config = dict(
    num_hidden_layers=10,
    hidden_size=768,
    num_attention_heads=12,
    num_key_value_heads=12,
    head_dim=64,
    intermediate_size=3072,
    vocab_size=16384,
    hidden_act='gelu',
    norm='layernorm',
    norm_place='pre',
    norm_eps=1e-05,
    positions='rope',
    rope_theta=10000.0,
    rope_fraction=0.25,
    qk_norm=False,
    attn_scale=0.125,
    bias='all',
    tie_word_embeddings=False,
    parallel_block=True,
    init='uniform',
    init_std_qkv=0.0197,
    init_std_o=0.0197,
    init_std_up=0.0197,
    init_std_down=0.0,
    optimizer='muon_variant',
    learning_rate=0.00897,
    beta1=0.93,
    weight_decay=0.0,
    lr_head=0.00425,
    max_grad_norm=2.0,
    warmup_steps=200,
    schedule='wsd',
    decay_fraction=0.817,
    decay_shape='linear',
    final_lr_fraction=0.0,
    batch_tokens=131072,
    max_seq_len=1024,
    doc_mask=True,
    z_loss=1e-05,
    train_tokens=702500000,
    max_steps=5360,
    dataset='wikipedia_en',
)
MLP neurons of a small language model. Each row is named by its layer, matrix (up: input weights; down: output weights) and neuron, and shows model dimensions 496-559. Each number is 128 + 32 x the weight over its row's rms, rounded and kept within 0 to 255.
After each neuron's rows, "fires before" lists the tokens most often just after its 100 highest values on Wikipedia text that the model never trained on.

L5.up1938 [189 131 110  77  81 189 100 156 106  89 176 157  96 137 124 121 152 111 114  86  43 183  81 127 153 129  86  94 153  78  90 148 127 179 135 143 120 160 115 109 142 136 109 123 157  78 145 108 157  97 168  66 128 111 155 134 181 134 133  81 161  95 111 145]
L5.down1938 [158 180  56  98 161 104 185 109 104  81 140 177 103 169 163  79  65 134 126 122 133 157 106 183  98 139 137 153 134 175  95 102  98 161 105 111  96 113 114 126  69 123  99  66 173 105 161 161 143 138  73 127 102 112 111 144 162 118 155  98 118  89 148 131]
fires before: "0"

L5.up1652 [108  90  69 132 105 178 153 107 117 169  90 166 156 145  90 143 181 136 150 158 116 147 118 145 170 154 132 170 138 162  91 155 191  63 154 163 159 140 156 111 133 150 190 129 126 206 118 131 124 140 230 123 130 135 131 102 100 124 152 176 139 132 106 113]
L5.down1652 [136 124 176 128 104 146 222 127 140 125 101 131 135 128 128 115 179 134 146 186 102 146  94 170 198 119 131 140 127 142 138 130 138 104 144 119 150 195 147 141 115 145 183 122 127 107  86 158 150 152  56 170 140 124 113 166 200  95  89 105 133 112 156 156]
fires before: "9", "8", "6", "3", "0"

L5.up1463 [ 95  63 146 120  84 110 117 165  93  39 126 147 100 116 123 154  64  70 127 130 113 134 176 132 137 151 105 129 216  82 203 148 135 106 129  97 145  93 182 123 147  91 163 145 149  90 135 152 186  94 145 161  91  94 134  92 148  71 110  80 127 145 123 101]
L5.down1463 [113  99  75 121 199 126 101 173 173  87 164 170 160 195 118  86 133 117 183 123 120 195 101 123 121 182 174 105 173 101 128 101 103 175 114 173  89 110 198 130  85  47 120 140 131 139 136 114 149  73 189 143 127  70  85 133  29 114 141 108 135 110 176 116]
fires before: " |", ".", ":", "0"

L5.up1644 [ 96  58 120 137 131  83 130 116 130 137 140 134 101 110 107 193 103 143  96 122 161 153 119  77 151 107  81 159 137 167  87 175 164 101  80 213 121  71 109 108 160 139 127 155 155 134 117 112 142 152 108 137 128  94 201 115 109  61 135 127 107 153 173 153]
L5.down1644 [150 145 149 129 180  67 146  96 133 185 139 135 146  92 148  69  74 211 150 149 127 112 122 138 151 127 165  88 141 127 148 108  66 127 103 205 169 130  57  84 118 167 122 118  85 134  75 171 141  90 158 159  73 134 110 117 126  87 127 136 115 134  75 113]
fires before: "1", "2"

L5.up27 [186 128 168 139 106 124 158 219 107 117  76  93 144 101 110  98 125 100 141 117 103 126 148  88  89 110 143  92  46 144 167 145 189 166 152 141 132  84  50  71 138 162 111 129  92 163  90 148  73  93 149 136 133 153 106  76 138  93  63  75 102 111  97  64]
L5.down27 [ 77 111 117 136 151 106 162 146 163 112  88 163 139 107  85 113 101  80  90 173 173 112 133 137 111 130 118 146  90 141 138 148 119  89 129  94 125 110 117 124 125 110 179 123 147  22 120  60 137 120 128 179 131  63  90 111 126 100 136 165 160 134 110 100]
fires before: " ", " |", " Adrian"

L5.up621 [165  70 112 130 137  95 107  98 168 170 166 128 103 117 161 134  60 135 139 157  96 171 100 144 177 126 211 207 166 117 169 115 203 105 139 211  94 162 179 100  96 195  95 128 139  93 121 100 133 106 138 116 107 175 137 175 109  82 104 170 124 115 103 167]
L5.down621 [156 127 183 147  78 122 119 156 189 164 193 135 183 163  83 116 124 142  84 128  80 159  79 121 183 134 166 114  95 106 101 151 177 169  91 102 149 102 137 122 157  63 181 207 175 210 165 132  56  80  92 102 110 115 185 151 168 130 125 139 167 136 123  79]
fires before: "s"

L5.up1130 [108 122 106 106 183 143 175 106 143 154  90 151  94  88 126 142 130 131  30  86 136 138 132  96 122 150 118  83 110 120 210  63 126 113 105 155 152 150 150  71 136  97 138 155 144 220  65 196 139 190  99 141  82  97 121  89 116  93 161  88 119 102 120 170]
L5.down1130 [117 130 148 159   9 171 144  89 104 150 161  91 147  64 181 178 101 131 125 163 151 161 128 169 128 130 172  83 137 138 185 204  51 115 116 108 149 129 104 164 116 110  77 129 142 141 177 207 133  80 146 154 159  79 100 138 181  76  96 123 156 126 142  86]
fires before: "\n", "-", " It", " The", " GD", " He"

L5.up1966 [127  77 147 163  98 131 148 125  91 129 112 144  97 139  85 131  95 155 116  77  97 112 172  73 101 139  70 105 134 144 115  85 169  75 157 104  72  83 135 180 100  74 142 126 116  63 111 110 189 157 154 120 143  79  85  64 115 132 147 104 135  89  74  60]
L5.down1966 [ 75 113  66  41 200  81  93 100 135 156 139 208 148 121 171  89 101  84 143  77 167 113 120 116 112 123 112 137  89 140 132  83 130  78 151  83 135 122 140  62 135 155  81 111  97 143  86 156  96 100 146 122 112 133 102 110 101 140 130 125  50 137 152 158]
fires before: " |", ".", ",", " to", " and"

L5.up2464 [107  82  67 117  70 130  73 111 154 106 115 117 178 138 180 116 130 160 151 115 130 241 139 209 149 165 162 167 106  99 138  95 160 131 129 113 159 140  87 134 144 178 133 117 130 108 130 165 130 153 125  59 130  78  92 161 178  74  80 164 114 134  89 129]
L5.down2464 [114 151 132 109  43  34 104  76 125 143 103 147  96 119 184  74 157 135 118 176 157 157  65 192 115 185 155 153 156  94 118 170 135 124  98 105 153 112 108 135 146 152 140 172 100 138  97 123 127  89 114 117 132 117 108 119  95  51 109 116  45 120 183 137]
fires before: "\n", " |", "0"

L5.up219 [194 120 131 153 117  88 138 142 152 138 108 116 133 137  99 122 113 112  73 111 170 143  82 112  93 160 132 108 152  88 139  93 195  94  96 125 134 158 123 156 135  97  87 204 156 138 111 143 138 144 165 122 146 175 131  87 165 124  45 146 149 183 156 157]
L5.down219 [128 189 156 151  84 115 119  96 179 101  79 108 112 106 169 128  79 150  90 142 171 136  53 121 121 122 137 134 174 153 130 145 107 150 141  81  70 125 106  83 118 142 156 136 100 171 186  86 142 125 104 130 113  79 117 152 114 167  89 103 134 116 141  58]
fires before: "\n", " |", " "

L5.up133 [149  70 128 116 107 141 115 120 161 105 125 143 148 123 161 135 145 178  98 130 106 178 112 179 171 160 148 132 116  92 130 148 119 188 116 175 107 113 187 136 143 115 129 168  99 114 114 107  75 144 104 106 101  52 166 157  73 112 148 133 121 180 117 132]
L5.down133 [152 141 147 117 114  81 133 164 141  91 157 144 165 210 107  93 106 136 137 156 141 146 123 186  94 111 139  96 123 132 157 154 146  50 167 143 165 122  95 169 167 149  97 104 132 207 120 161  75  91  91 146 107  76 141 117 173  98 180  46 100 132 146 170]
fires before: "s", "t"

L5.up726 [184 123 132 139 125 128  76  68 123  83 171 116 140 158 160 121 120 145  93 128 160  87 121 158 112 115 131 110 138 144  92 164 187 153 140 155 147 160 111 104  55 106 124 126 136 150 198 152 110 124 135 104 119 160 140 146 120 100 125 163 141 147 129 121]
L5.down726 [141 107 123 153 140 211 154 175 118  70 161 110  80 129 131 174  78 129 116 160  82  92 146 139 121 118 124 215  77 197 121  70 122  97 112 146 122 153 130 170 132 143 153 159  94 128 107 178  90 131 169 175 149  90 106 120 126 101 112 106  87  84 114  79]
fires before: ",", " in", ".", " on", " from"

L5.up800 [142 156 131 155 153 157 115 116 100 125 130 130 129 143  97 191 196 111 150 103 120 125  84  97 121  98 166 114 133 140 119 166 150 129 100 128 133 130 109 133 133 122  82  82 120 175 173 157 126 124 149 147 151 101 114 151 126 114 162 167  99 149 107 171]
L5.down800 [128 108 175 137   0 118 211 104 138 170 136 117  96  41 146 141 106 139 134 133 119 139 117 119 139 122 139 131 162 140 138 133  83 124 122  82 170 170  46 124 113 210  91 124 167 148  86 138  84 104 114 106 106  84  83 133 171 178  61 107 161 164  85  92]
fires before: "\n", " of", ",", " and", ".", " in"

L5.up556 [130 134 159 115 127 109 190 163 146 124 161 150 115 127 122 142 122  73  83  48 132 162 137 122  84 111 162 107 111 115 173 162 146 131 144 132 113 127 137 153 138 143 145 146  88 101 122 124 176 167 200 122 138 145 145  83 100 180 216  61 142 208 137 125]
L5.down556 [150 114 123 112  29 147 134 134 154 155  88 119 103 170 124 149  63 124  95  97 149  70 144 188  86 151 144 212 178 138  69 129  92  78 137 133 167 137 115 129 169 127 109 147  87 116 141 139 135 133 119 162 136 166 161 160 146 130 109 173 125  89 186 137]
fires before: " |", "\n"

L5.up1358 [117 118 140  78 130  87 118 162 131 196 165 154 159 129 136  98 150 156 122 155 118 122 106 101 129 113 126  76 102 202 145  65 161 125  93 136 179  99 184 128 154 169  99 192 158 110  88  82 181 120 159 176 167  99 115 172 163  98 129 155  92  87 126 114]
L5.down1358 [122 115 138  29 201 123  65 125 148 174 103 125 165 160 115 135  98 121 159 130 125 180 135  88 151 109 119 136 134 160 164 112 152 135 155 178 140 153 155 155 157 142  74 103 162  89  98  73 172  93 171 166  97 101 133 115 152 105  54 153 133 123 134 157]
fires before: "1", "2", "3", "5"

L5.up2962 [119 115 144 129 109 149 147 146 122 150 112  86 159 108  79 138 174 138 119  89  99  97  87 164 138 138 117 132 133 179 127 139  87 107 135 183 154 122 119 122 132 121 127 169 103 131 105 134  87 127  71 147  91 138 159 143 177 181 156  88 110 186 134  71]
L5.down2962 [153 134  79 136 198 140 157 132 127 109 126  95 144 129 132 141 152  88 168 136 127 143 142 173 164  90  82 133 149 154 158 126  74 168  93 164  69  94 221 104 113 128 149 191 130 201 140 107 120 153  92 116 132 143  80  78 130 138 133 117  64 144 151  79]
fires before: "9", "2", "5", ")"

L5.up129 [112 141  85 163 155 124 114 110 132 185 153 135 112 135 178 116 169 198 106 109 121  97 126 106 186 138 127  84 116 143 164  83 140 202 184  76 179 120 138 125 156 127  97 157 124 108 142  74 119 125 169 115 164 117  65 129 102 103  98  88 139 143 109 147]
L5.down129 [121 158 142 102 106 139 122 101 119 186 127  86 126 147 102 150 115 173 100 185 146 146 111 108 145 160 144 168 125  99 120 147 166 110  82 140 107 121 100 132 102  87 113  89 175 105 114  87 107 140 127 107 191  60  92 138  55 128 143  61 149 212 137  77]
fires before: "1", " ", "2"

L5.up1004 [231 154 123  74 153 118 184 135 135 100 141 122 134  89 157 132  66 140 106  92 125  88 118 146 150  78 123 138  89  90 128 140 184 106 128  85 117 182  90  64 114  93 143 125 106 129 126 105 119 112 105 103 145  98  92 199 133  99  87 136  91 159 111 118]
L5.down1004 [115 141 154 104  92  90 124 166 124  94 146 166 164 125 147 180 144 118 105 151 122 165 168 139  98 162 101 183 168 142 102 114 150  86 172 160 107  75  90 113 112 138 105 125 128 126 168 173 131 155 175 121 101 115  21 126 153 158 174  95 158 141 115 117]
fires before: ".", ",", " in", " as"

L5.up3060 [161 159 140 155 168 129 118  86 188  34  83 101 131 119  33 132  66 141 170 129 180 115 131 111  89 189 121 181 137  50  97 180 126  95 122 129 109 127  64 141 156 139  99 131  96  97 147 129  97 103 141 108  82  63 100 146 127 100 159 143 143 112 159 155]
L5.down3060 [191  87 122 103 113 128 104 119 113 114 131 135 168 102 182 115 137 135 115 144 119 117 129 160 187 102 187 137  58 131 141 112 166 200 116 167 164 145  88 147 133 142 173 156 100 193 108  71 104 113 114 150 157 145 115 176  88 145 147 115 129  99 103 124]
fires before: "7", "6", "8", "5", "1"

L5.up1379 [120 114 103 141 111 123  68  57 191 117  72  98  91 100 105 155 130 178 202 106  79 115 127 110 137  99 157 101  93 160 158  34 123 147 144 134 224 118 190 104 185 135 104 116 116 109 137 141  54 146 103  90 135 108 132 106 173 119 123 144 160  97 104 153]
L5.down1379 [194  83  86  76 151 166 151 156 116  83 144 171 118  74  89 110 124 117 125 145  92 137 147 161 137 111 144 139 101 109 177 194  96 137 114 141 107 132  44  83 137 179 121 135 154 110 117  80 160  53 182 137 165 101 110 169  84  98 188 194  77 111 122 102]
fires before: "1", "0", "2", "5", "3"

L5.up2265 [135 168 213 129 116 145 111 128 101 156  97  85 101 151 136 129 170 140 147  72 105 130 103  90 152  63 170  72 105 139 138 138 127 110 173 140 126 133 167 141 128 147 119  82 125 113 106 170 136  45 128 141 156 115 107  93 202 112 146  60  85 117  98 137]
L5.down2265 [ 63 181 187 168 107 128 149 152 166 132 111 146 142 159 133 129 136 191 149 125 193 175  78 112 160 116 223 119 110  75 107 116 113  88 139 160  78 133 130 122 106  88 126 130 145 115 105  77  75  65 105 134 148 132 147  71 105 138 117 115 158  56  99 130]
fires before: " ", " the", " of"

L5.up271 [109 159  93 146 119 133 157 168 167 158 181 157  93 116 146  86 114 163 126 111 127  75 136 107 154  79 129 159 105 111 124 186 108 130 118 131  82 122 122 130 178 117 119 225 109 138 120 102 143 134 108 135  90 148 121 125 151 105 139 151  66 134 156 173]
L5.down271 [114  75 129 133 113 153 148 110 137 127 119 132 121 104 164  96 126  90 131  72 122 123 101 110 162 144 169 126  97 117 160 154 135  82 113 151  94 172 135  98 107  79 129 152 148 126 111 125  95 180  72 154 125 113  98 157 127 159 149  71  65 161  91 120]
fires before: "\n", "|", " of", ")", " •"

L5.up2031 [ 78  89 117 131  77 129  83  62 179 167 178  97 140 153  93 136 168 115 116 146  87 174  87 127 130 200  84 146 135 136 129 125 166 156 175  35 118 139 150 119 156 140  56 182 103  90 177 150 160 193 113 122  99  81 100 120 113 150 124 104  97  96 226 145]
L5.down2031 [128 149 132  79 155  92 119 120 169 144  82 166  88 120 141 102 142 160 183 127 138 107  36 137 100 107  96 178 156 114 133  63 121 106 148 148 111 103 139 178 137 108 116 144 123 149 213 119 162 176 130 117 145  93 114 149  69 128 134 126 101 103 140 115]
fires before: "2", "1", "9", "3", "4"

L5.up2883 [130 131 178 144 110  81 140 125 120 154 105 136 146 117 136 190 108 122  98 165  64  95 145 121 154 146 134 140 139  95  79 163 122  85 103  97 139  78 138 105 116  94  96 104 114 117 116 138 137 128 133 131 131 123  80 102 120  55 156  85 118 102 153 128]
L5.down2883 [201 181 149  81 125  61 116 164  62 153  91 130 118 186 130 108  99 129 128 131 177 155 160 194 156 108 145 132 158 108 156 177 131 147  69 162  99  99 146  83  97 146 196 144 141 124  22  79  94 117  77 104 138 138 151 128 146  95 178  62 134 141 150 128]
fires before: "2"

L5.up2919 [146  76 137 105 117 146 171  82 127 143 137 127  97 151 116 159 128 159 126 141 104 140  62 144  94 150  92 186 116  92 137  52 129 135 142  70 141 130 170 170 124 162 139  95 113 143 150 183 101 139  84 199 127 103 169  91 211 200 138 126 148 118 199 104]
L5.down2919 [136 171 120 162 119 132 148 104 110 114 134 127  93 162 110 121 111 127 101 137 171 119  87 137 107 109 135 159  97 120 136  97 165 136 103 136  85 161 116 113 104 155 127 110  89  60 103  83 137 142  79  78 110 125 199 182  88 127 137 170  92 141 124 129]
fires before: "1", "2", "the"

L5.up2345 [108 104 157 150 111 118 104 137 121  88  78 130  86  33 153 185 192  80  50 124 177 110 117  61 115  76  84  71  83 125 121 122 156 131 159  97 171  97 182  36 181 116 122 142 181 180 106 145 119 134  94  96 117  75  95 142 152 110 131 127 133 138 159 111]
L5.down2345 [174 184 109  94   0 109  80 107 149 118 141 105 118  36 132 154 125 100  57 119 116 154  76 184 128 125 111  80 180 139  89 171 144 104  97 134 131 101 143 127 126 171 118 109  66  98 153 129  93 136 142 171 118 124  78 123 159 127 103 161 158 139 121  82]
fires before: "\n", " The", " He", " In"

L5.up1169 [ 85 135 134 158  51  68 140 182 142  73  64  83 106  78 137 176 111 109 127 148 129 129 146 145 173 116 111 118 195 125 206 178 119 109 116  73 102 134 115  64 116  90 113 135 100  77 115 151 140 152 108 118 136 137 218 142  88 123 134  84 140 100 123 169]
L5.down1169 [132 127 111 156 119 136 122  93 107 123 131 148  90 103 123 152 102 145 156 120 108 115 150 140 134 139 119 157  74 122 135 130  84  82 169 138 113 145 110  91 136 117 103 126 164 141 144 118 166 152  83 102 168 139 149 134  92  87  75 174 143 135 124 190]
fires before: "0", "2", "4", "6", "5", "1"

L5.up201 [ 53  99 110 101 117  90 115 120 124 182 115 108 117  62 124 135 179  98 136 131 128 136 154  69 110 128 136  58 125 183 100 137 152 171 121 101 147 128  88  91 179 119 133 116 177 163 130 120 148 140 110 194 131 146  97 104 154 139  91  58 127 154 165 109]
L5.down201 [ 96  98 155 134 227 139  97 157  91 111 138 136 157 149 151  81 112 105 123 106 122 127  91 120 146 112 106 117 146 117 127  82 189 119 119 107 122 179 126 106 105 101 129 127 153 211  95 184  69 135 121 124 106 143 112 169 107  75 200  84 113 179 120 177]
fires before: "5", "0", "1", "2", "4", "3"

L5.up720 [164 151 113 133 124 160 105 116 139 121 140 107 194 146  94 148 158 134 161 183 174 119 113 147 100  86 182 126 159 146 132 107 106 110 146 120  79 139 171 153  94 138 177 171 159 130 152 177  45 157 177 122 140 102 103 124  82 173 187 110 181  73 141 124]
L5.down720 [165 167 123 177  77 109 152  77 158 129 170 121 110 149 137 154 189  67 166 182  87 126  63  46  81 120  77 154 149 106  90 118 109 137 123 118 145  89 172 153 194  49 150 144 140 207 162  91  59 152  80 133 148  75  67 150  94 155 165 147 185 107 122  88]
fires before: "0", "9", "1", "8", "2"

L5.up559 [120 121 123  80 174 121 149 151 142 125 142  73 118  55  85 157 113 136 151 124 120 137 119 174 150 187 152 113 178 115  58 200 138  82 174 110 135 170 124 112 119 155 171 153 117  82  76 181 159 142 133  78 157 138 124  90 198 130 128 130 138  80 107 185]
L5.down559 [133 139  73 148 138 163  99 111 143  94 175 196 106  64  96 154  81 160 167 133 169 157 120 137 162 112 102  89 118 128 157 112  95 120  94 112  81 128 150 158  74  86 159 112 114 184 156 110  81 106 154 155 126 106 115 150 109  87  94 125  92 121 143 108]
fires before: " |", " ", ";", "2"

L5.up593 [166 160 146 121  92  75 132 156 151  86 198  94  94 111 188 154 124 165 152 108 171 191  93  74 118 173 144 160  84  77 113 200 154 128 157 140 159 159 115  55 139 121 136 129 138  47 121 144 159 149  91 138 170  54 110 138 148 120 109 173  81 155 126 147]
L5.down593 [147  79  92 123 153 103 108 128  34 138 122 181 143 159 140  78 136 146 136 121 113 142 175 133 164 135  87  98 114 207 116 177 104 122  95 152 155 140  99  40 112 188  83 102 123 175 126 143  46 150 106 129 111 144 150 103  97 147 140 102 165 107 129 103]
fires before: ",", "s", ".", " and", " in", " ("

L5.up1284 [155  91 125 100 106 156 129 128  92  51  93  90 119 149 148 139 119 142 123  96 142 106 172 118 207 152 141 153 135 130 117 122  85 135 122  97  32 117 142 101 118 149 161 132 137 129 168 132 107  96 183 121 159 183 137 132 101  96 147 145 144 165 149 156]
L5.down1284 [169 184  99 144 209 144 163 101 172 185 105 143 110 147 115 155 127 119 105  81 137 139  98 116 125 172 149 118 111 110 157 171  88 165  68 174 149 134 104 150 151 127 141 117 122 242 166  81 176  96 156 108  77 121 160  37 132 151 100  68  71 100 155 115]
fires before: "6", "5", "7"

L5.up1400 [127 125 125 106 140  85 169 154 177 153 157 118 111 125 165 148 141 111 145  85 113 128 153  55  46  99 105 207 155 189 151 125 157  86 102 159 174 124 119 124 145 151  93 161 154 117 110 148 111 140 137 134 127  92 137  96  67  70 128 154  87  97 122 114]
L5.down1400 [ 71 117  90 143 149  86 100 106  71 122 148 103 139 165 115 141 164 123 101 105  50  88 130 115 124 146  99 128 136  74  92 162  94 100 104 122 183 105 171 136 108 143 139 119 128 107  89 148  87 165 116 129 151  55 110 142 114  90  98  89 160 180 115  74]
fires before: " |", "(", ")", " "

L5.up2138 [153 148 133 110  56 116  91 198 185 159  79 153 137  71 146 143 150 145 149 161 142 126 145 143 119 147 116  51 146 165 159 172 120 214 123 100 111 110  60 103 128 184  87 112  93 122 133 122  98  90 152 215  96 127 164 143  99 134  83 142  93 117 158 107]
L5.down2138 [ 74 157 129 160 219 147 139 180 107 142 145 181 134 142 118 101  81 135 152 203 110 105 169 163  98 143  75  47 195 105 133 138  65 136 150 187 117 117 127  99 109 144 144 119 178 192 117 142 110  83  74 141  96 135 186 105 114  97 171 148 109 109 117 121]
fires before: "7", "8", "6", " |", "5"

L5.up722 [173 144 139  73 227 118 181 147 115 197 124 117 129 126 178 132  89 133 108 156 114  99 120 124  65 164  95 146 149 155 123 160 112  90 150 140 168 180 130 108 144 139  74 147  71 115 137 139 113 143 101 173 173  68  95 104  98 189 110 117 109  81 141 120]
L5.down722 [ 50 112  77 193 102 163 149 126 111 142 130 146 151 113 101 136 117  94  94 126 110 117 138  90 165 139 112 136 121  89 129 125  96 187 177 124  99  87 109  98 110 138 141 132 174 176 109 108 129 107  98 153 126 136 162 131  76 108 107 141 159 124 154 118]
fires before: ".", ",", " and", " in", " to", " of"

L5.up2060 [158 163 146 153 165 157 153 156 156  78 123 175 114 142 111 151 168 104 132 121 128  75  31  98 115  93 136 109 139 141  75 159 128  67 123  83 100 107 133 176 133 146 131 134 137 112 167 116 149 122 155 104 173 114 162 160 158 117 116 122 131  82 149 168]
L5.down2060 [139 102 177 131 102 146  90 150 164  59 139 104 131 174 134 118 107 101 119  95 138 116 108 106  85 157 121 220 172 102 109 123 135  77  99 146 119  97 153 138  87  97 146  95 161 101 134  74 123 159 142  85 164  64 105 128 110 197 160 107 161 158  88 113]
fires before: " the", " his", " to", " ", " it", " a"

L5.up2005 [115 136 126 112 171 130 178 123 107  98  89  87 121 122 136 146 122 166 127 171 151  80 154 111 151 127  99 177 122  91 158 132  91  91 137  68 110 135  19 154 174 174 116 163 127 140 106 145  56  82 119 127 128 129 162 105 125 139 131 160 147 119 167  81]
L5.down2005 [170 116 153 157 151 192 120  78  78  91 132  98 152 102 117 117  66  98 121 156 142 136 154 120 150 147  93 181 161 122 105  89 136 178 100  98  59 114 103 179 124 155 105 153 161 214 127 158 138 123 160 224 132 102 135  97 128 130 123 220  98  43 150 101]
fires before: "8", "7", "6", "9", "5"

L5.up1634 [145 148  95 186 119 107 169  44  97 159 144 115 150 145 108 128 114 190 127  99 102 125 120 127  82 124 133  97 111 145 177  53  55 146 116 130 128 118 105 148 185  95 107 200 107 111 111  58 122 175 137 123 139 124 126 150 152  88  94  51 108 133 105 130]
L5.down1634 [146 158  72 129  56 138 142 133 101 132 110  55 167  86 101 152 126 159 110 142 149 134 104 155 111 148 143 136 105 134 117 134  94 180 139 185 118 146 113 103 130 120 118 149 180 162  63 108 184 159 161 103 107  81  81 146  97 116  65 106 117 129 169  89]
fires before: " ", " the", " to", " March"

L5.up1732 [172 118  85 127 102 146 173  95 148  98 132 146 110  78 160 147 158  80 127 111 125 192  92 131 167 187 159 103 153 127 137  94 118 110 137 135 153  85 142 145 100 166 174 217 119  82 111 170 119 168 157 137 121 107 135 140 114 182 188 106 153  99 171 147]
L5.down1732 [103 160 139  64  78 124 104 174 134 150 122  52 136 177  94 122 104 145 146  79 127 148 142 165 163 139 107 136  65 201 139  96 162 115  63 110 109  66 123 195 146 141 129  98 104  89 128 105  88 116 110  89 173  88 115 183 135 181 159 135 128 187 155 152]
fires before: "\n", "-", ",", ":"

L5.up361 [187  86 130  69 135  82  76 130 108 157 141 197 115 147 120 133 126 122 117 104 100 114 152 120 101 145 103 151 228  79 121 133 147 122  92 116 150 183 147 180 136 132 166 173 153 155 140 116  64 120  99 145 103 162  94 171 176 157 117 115  67 162 105 108]
L5.down361 [123 148  95 125  88 182 137 125 114 120  97 150 118 174 142 109 156 118  66 133 120 146  87 133 107 100  82 141 112 142 159 141 105 102  79 123 162 147 151  93  95 110 145 218  94 112 107  89 103 149 118 153 133  99 166 138 162  80 157 128 148 172 151 127]
fires before: "|", "s", "\n"

L5.up663 [134 118 141  82  52 116 157 128 150  84 143 103  88  52 120 140 141 146 115  96 119 131 107  91 168 107 178 182  52  92 167  99 168 172  91  86 138  90 120 134 102 158  97 129 148 123 111 183 212 127 169 110  91  68 163 143 183 139  99 146 128 131 111 174]
L5.down663 [ 89 109 143 141  53 182 137 145 134  54 110 114 122  75 124 144 130 119 176 156 111  99  99 171  74 136 135 160  90 191  92 156 119 163 158  61 139 123 149 123 125 145 111 104 164  99 137 111 131 151 160 145 132 142 167 137  86  72 125 122 158 122 132 109]
fires before: "0", "2", "1", "5", "4", "3"

L5.up2129 [165 123 178 189  21 126 122  68 125 113 151 207 122 140 200  86 150 110 135 127 103 114 141 135  96  93 156 135 134 138 118  70 202 118 112 123 137  70 167 153 110 193 129 106 120 101 121 130 115 159 110 136 167 131 137 149 164 130 125 166 105 114 118  98]
L5.down2129 [115 115 134  99 121 126  90 135  69 135 128 153 128 115 121 123 158 158 129 169 128 141 166  79 127 111 127 151 131 108  68 102  15 129 170 162 158 121  88 119 159 149 136  47 113 174  93  94 135 115 105  97  51 119 124 121  82 188 119  85 172 113 129 126]
fires before: "\n", " ", "4", "0", "6"

L5.up2502 [ 96 125  99 127 152 155  69 140 112 164 104 114  69 115 150 121 126 113 122 116 121 149 155 142 173 164 163 115 167 136 139 145 192 212 166  91 113  91 180 111 131 150  72 113 150 121 151 102 169 134 122 166 129 134 122  97 103  81 153 112 126 125 137 151]
L5.down2502 [119 159 211 162  39 115 149 146 195 134 141 118 160 172 161  87 139 165 110  95 138 101 148 185 115 126  47 156 118  95 169 103  75  53 171 179 156 153 102 136 115 139 137 121 101  98  85 154 115 124 109 140 104 160 121 122 141 101 191 137 142 145  53 146]
fires before: " "

L5.up438 [157 124 157 106 148 189 145 118 185 161 153  44 114 122  84 176 129 139 171 127 105 177 175 163 175 135 126 117 144 126 135  97 124 123 203 148 173 127 129 180 188  53 120 101 144 111  75 145 134  88 176  88 137 151 121  87  97 140 123 105 114 183 123 127]
L5.down438 [139 184 120 145  27 171  65  83 118 143 128 183 161 118 129 100 145 116 106 132 113  83  98 177  92 101 149 108 115 148 128 160 112 170 130  81  76 164 128 107  67  99 150 103 122  30 136 142 117 159 124 151 136 145 124 127 129  93 124 109 138 138 151 139]
fires before: "2", "1", "9"

L5.up613 [102 116 131 155 105 138 143 149 163  94 106 144 165 140 164 136 128 130  83 162 129 116 106  69 118 127 159 157 171 144 162 135 103 122 161 127  70  95 118 145 127  88 147 139 162 125 172 142  98 103 154 188 159 148 205 146 129 160 129 162 164 155 145 113]
L5.down613 [ 92  79 150 114  72 120 155 118 105 120 140 206 146 120 117 107 156 132 153 163 108 101  94 131  93 189 100 114 103 100 174 107  79  76 117 107 118  67 112 118 135 155  70 120 183 110 164 111 153 134  93 109  96 138 118 139 107 158 110 192 147 136 165 116]
fires before: "0", "7", "2", "8", "5", "4"